Part of a small language model's weights: width 256, LayerNorm before each block.
MLP neurons of a small language model. Each row is named by its layer, matrix (up: input weights; down: output weights) and neuron, and shows model dimensions 16-143. Each number is 500 + 25 x the weight over its row's rms, rounded and kept within 0 to 999. Numbers have three digits each.
After each neuron's rows, "fires on" lists the tokens most often at its 100 highest values on Wikipedia text that the model never trained on. A number after a token or word is its count.

L3.up988:505521490445521508480494494580497499473486506513529475462488502518484518516521502484470446528488519484458439510518468515514442533508478533522510462479475489488485517467518529475497496492508533479525541473479521507513507504495504469485479455533484516497512528503489488496476523506501495456479517499543492461441475446539522519470501464478533489497509513463485485463492529470495509468473
L3.down988:530502509492466503541514500513487503494509521515558493515505482481479495512540515462511518479538498455490456517512520522472567501512512531487496564500541454519471475498482516548466533491483503491548461538468496490508497525483515473547488499505529513548501482511515494540505514508532463558536527418483488484499480522532535484520500552488503486557547538516468481508521507508457525476485
fires on: ":" 30, " of" 19, " that" 12, " to" 9, "lav" 4, "):" 4

L3.up560:491495522470489507451464507490525535496487520531517522549520498490513513518498450481479473541523473471533488505491472553476514504464497505478496518513489484513466512503475521482534550517502485481517485491496505520468460502484533505517525495470490528463498496551468502497524528516494467469481504504448501459461487483512475529493504432500496488500480511456518483457530525507493510498489
L3.down560:491477514465494516536520519479506513426476550505504494479487438475506492479496499504473522492513525491532478461518509525478517503533510507480496498523507461454492494499523491487504527509525502468495482539548531490493505512480484532452517472491509482504501484498491527553515534508512438526512533561478513507541468457496473503515524484516506543469509528465526493526518482535480515530509
fires on: " of" 38, "," 9, " to" 8, " for" 6

L3.up979:484493531521481484539536495552502523447518489515474508461537498472543541486501545476525486491545481532509510487497495502507517553519511454491486536492545513507492497487492546506509514486476534546522503553505505511474488493505545514483493442524498480500495527494535500504514484478504503493520511479440544493478519499452491466500485476492496527509472496491493489532539478482474493484506
L3.down979:528480497560533503489525528510522513457482493505502470540491517464461510478509509511519553480530517529496480542544536475500477519483499467480521517475488497475502483492495528446499501517452524467465486502485493523514526521537465478472484445516522482513514519533535506475497471500492538474499508515509484503509458504488524512505522480521516482450506472455510522506506555512484490487496
fires on: " (" 34, ")" 19, " One" 11, " one" 10, "\n" 6

L3.up649:529496519510484471515517462473530492487457483465517467455541477524450499470496477494445521531483523493482447481489471525459492493561447512536511542524508492511523449518506530495482500522497487475491457519471499508515466490493511457551525509493467492466531487498523528497499500465494496510485523482477537553478467486553502499473514464537444478508500483528490503500524501499477472530468
L3.down649:502521456453499508460514476490513510482505485523513518496526500528481513467493533537540476475507500508493505485559498487522488499488506499486498495467491532510513552479462461459473578456482481509517512466470538517520520462525479458487442494528452487513503501487525448496476513542475456512496480454526514488524469531475521494540534559506497497465492492515515494476469528502485479492538
fires on: "-" 28, ";" 23, "—" 13, " while" 8, ":" 5, " \"" 5

L3.up390:460448505548461478470525491510494447530460527523468467500528518470495518510537486517486477496500486469472467488465518498529532511481474537464502470511514477537515501532524511504519501508471517495520495483497486509494433555509474506510507535503465486528481514514508523525465475499503512428510514481488534505482485506541520454445501507571515531493486470466525477524517506532502498529473
L3.down390:523475483520519502539552512500497526488503447489519507456471513478490544504465497481460513459536507508515483508504509550517471521507472495504460485527504494498461471450479536496526497468512504493484467497555540543518513462476513524491451500486477463533521512525552500491513513481532464515454488483496532500498543489497510502508510494496540546457524478501523508517480531499518536495504
fires on: " with" 30, "|" 10, " of" 9, " Win" 4

L3.up86:503498473515507486460480477558492471514502522520518519510466532503502513536506527465492475445502535500479485471574513502491485488521448501464508495492459510508499492500475528483522482468522533504485466499469509513476519485506507510491488469563500471453501524502536491463483509484498453505486513471440542534552455510525490460505478483487536468490512528486472474479468527518485538505525
L3.down86:544518528476518536520511474516534506544490575529497480547491560492483489550509461529501469498487472485501518483503470512483519519520467457509525422546476485499532510529538523464452493503470520534535492538497523523462512464502495495509508504512541496519481495509504484463481471504567492506466496518502459464502515467519471526482481481527516481516530511514479489523493501516529547500470
fires on: ":" 25, "'," 14, "," 10, " won" 7, "):" 7

L3.up475:490509546525512466513500456504504528501468486525520519523497527492497509499483466490564499502535526477490512516483510511517486513555494537500507486489497491500535489522505501457465550492485501535537534562496476530504492508503512549525558482486516482509521448477521487497482516495531533481498501482486503496497431525481488500517507505500460507526526496517502509489498508530472518490476
L3.down475:560484490511482493535501500524509519491516525521484471467525486511501537501441506510478537468539481509488465507547497474526512504489502503515484485472542491468471508458480479502488466497539469455478498479487531489508492488515498473469431482547501503494528529508504498525456474497484524509505474467472468508495522539524534496523484486510543537480446487475517478528515528492511460460515
fires on: ":" 33, " (" 31, " with" 15

L3.up486:494530514489509467485458485533541483462524491519523449505483511497511461516479550470499491496509530525509502466517466492497461465503482531499521476495516497521486500493502471490485481500523483496523501510528544509491470486509452541458544500474507492482506523438487407512492506468509458550480515543464510506478467514479515520503489476479489512461498503489517506481431512530501524508518
L3.down486:523501477540497493476470482471548559530552477541481443485488516468531540502479470516526484506511472474491507507523526461515518474488497536523483514472571447511513501534531511501525481528547527478546459524449532505525504523499480478511503476479531504508505503513487493470489522491512514483465520454440462558466509516512517449508510512545496518502537511511499496551489494514535526479493
fires on: "," 64, ":" 14, ";" 4

L3.up450:504508468494540509476466466510493493504480485483542498471563464533489499506522513478496481534473457526512459490479546528469494500463496481503523472506510491505458487478496492520461504516472507495473507520543522525497493455520543528523513465507508494459494507508492492524522552523495488458461427483499502483492524534522521469524485494494542465560540465510531492502474493502522507494469
L3.down450:513499536513509532493472523500524525542456491519511487489519496480512460544501498481534527469475502493471495496515542522508465451521515509493514481498475497490487501485523490526507505494505532503514528499512517514512436469516570501469466512520460515501503547526483526521458535513464536549489489525469559504518459496519510488519525466471492527513483508518497508494470509510522474527472
fires on: " over" 23, " from" 23, " about" 11, "00" 7, "is" 6

L3.up440:526475471481547498485501483527495512484500492501551472523498459464481483502511471488516478466529521511527493488563519543492499510510552511443507500506538511455540520423481546492481506470455495500511461494507504496496535515473496549546492487516479491519512482493518503497499488520494488463487517462485505494491473527518537512488491471476522478481516508483511524459483458531505504480507
L3.down440:501496525529474521506491519488480500524494533495478516485472502510479548460502483518465502503494477503505466495472504469493531534500440476547490528507469477513455492510500506515528541494519494527473482493499483504572498467493500488487516541473482466508528504490515453474494513509521527487505509360503452532472511468519473492526515512523469516507494487515506497516519508491531458510501
fires on: " as" 23, ":" 14, " of" 9, " by" 9, "m" 6, " Length" 5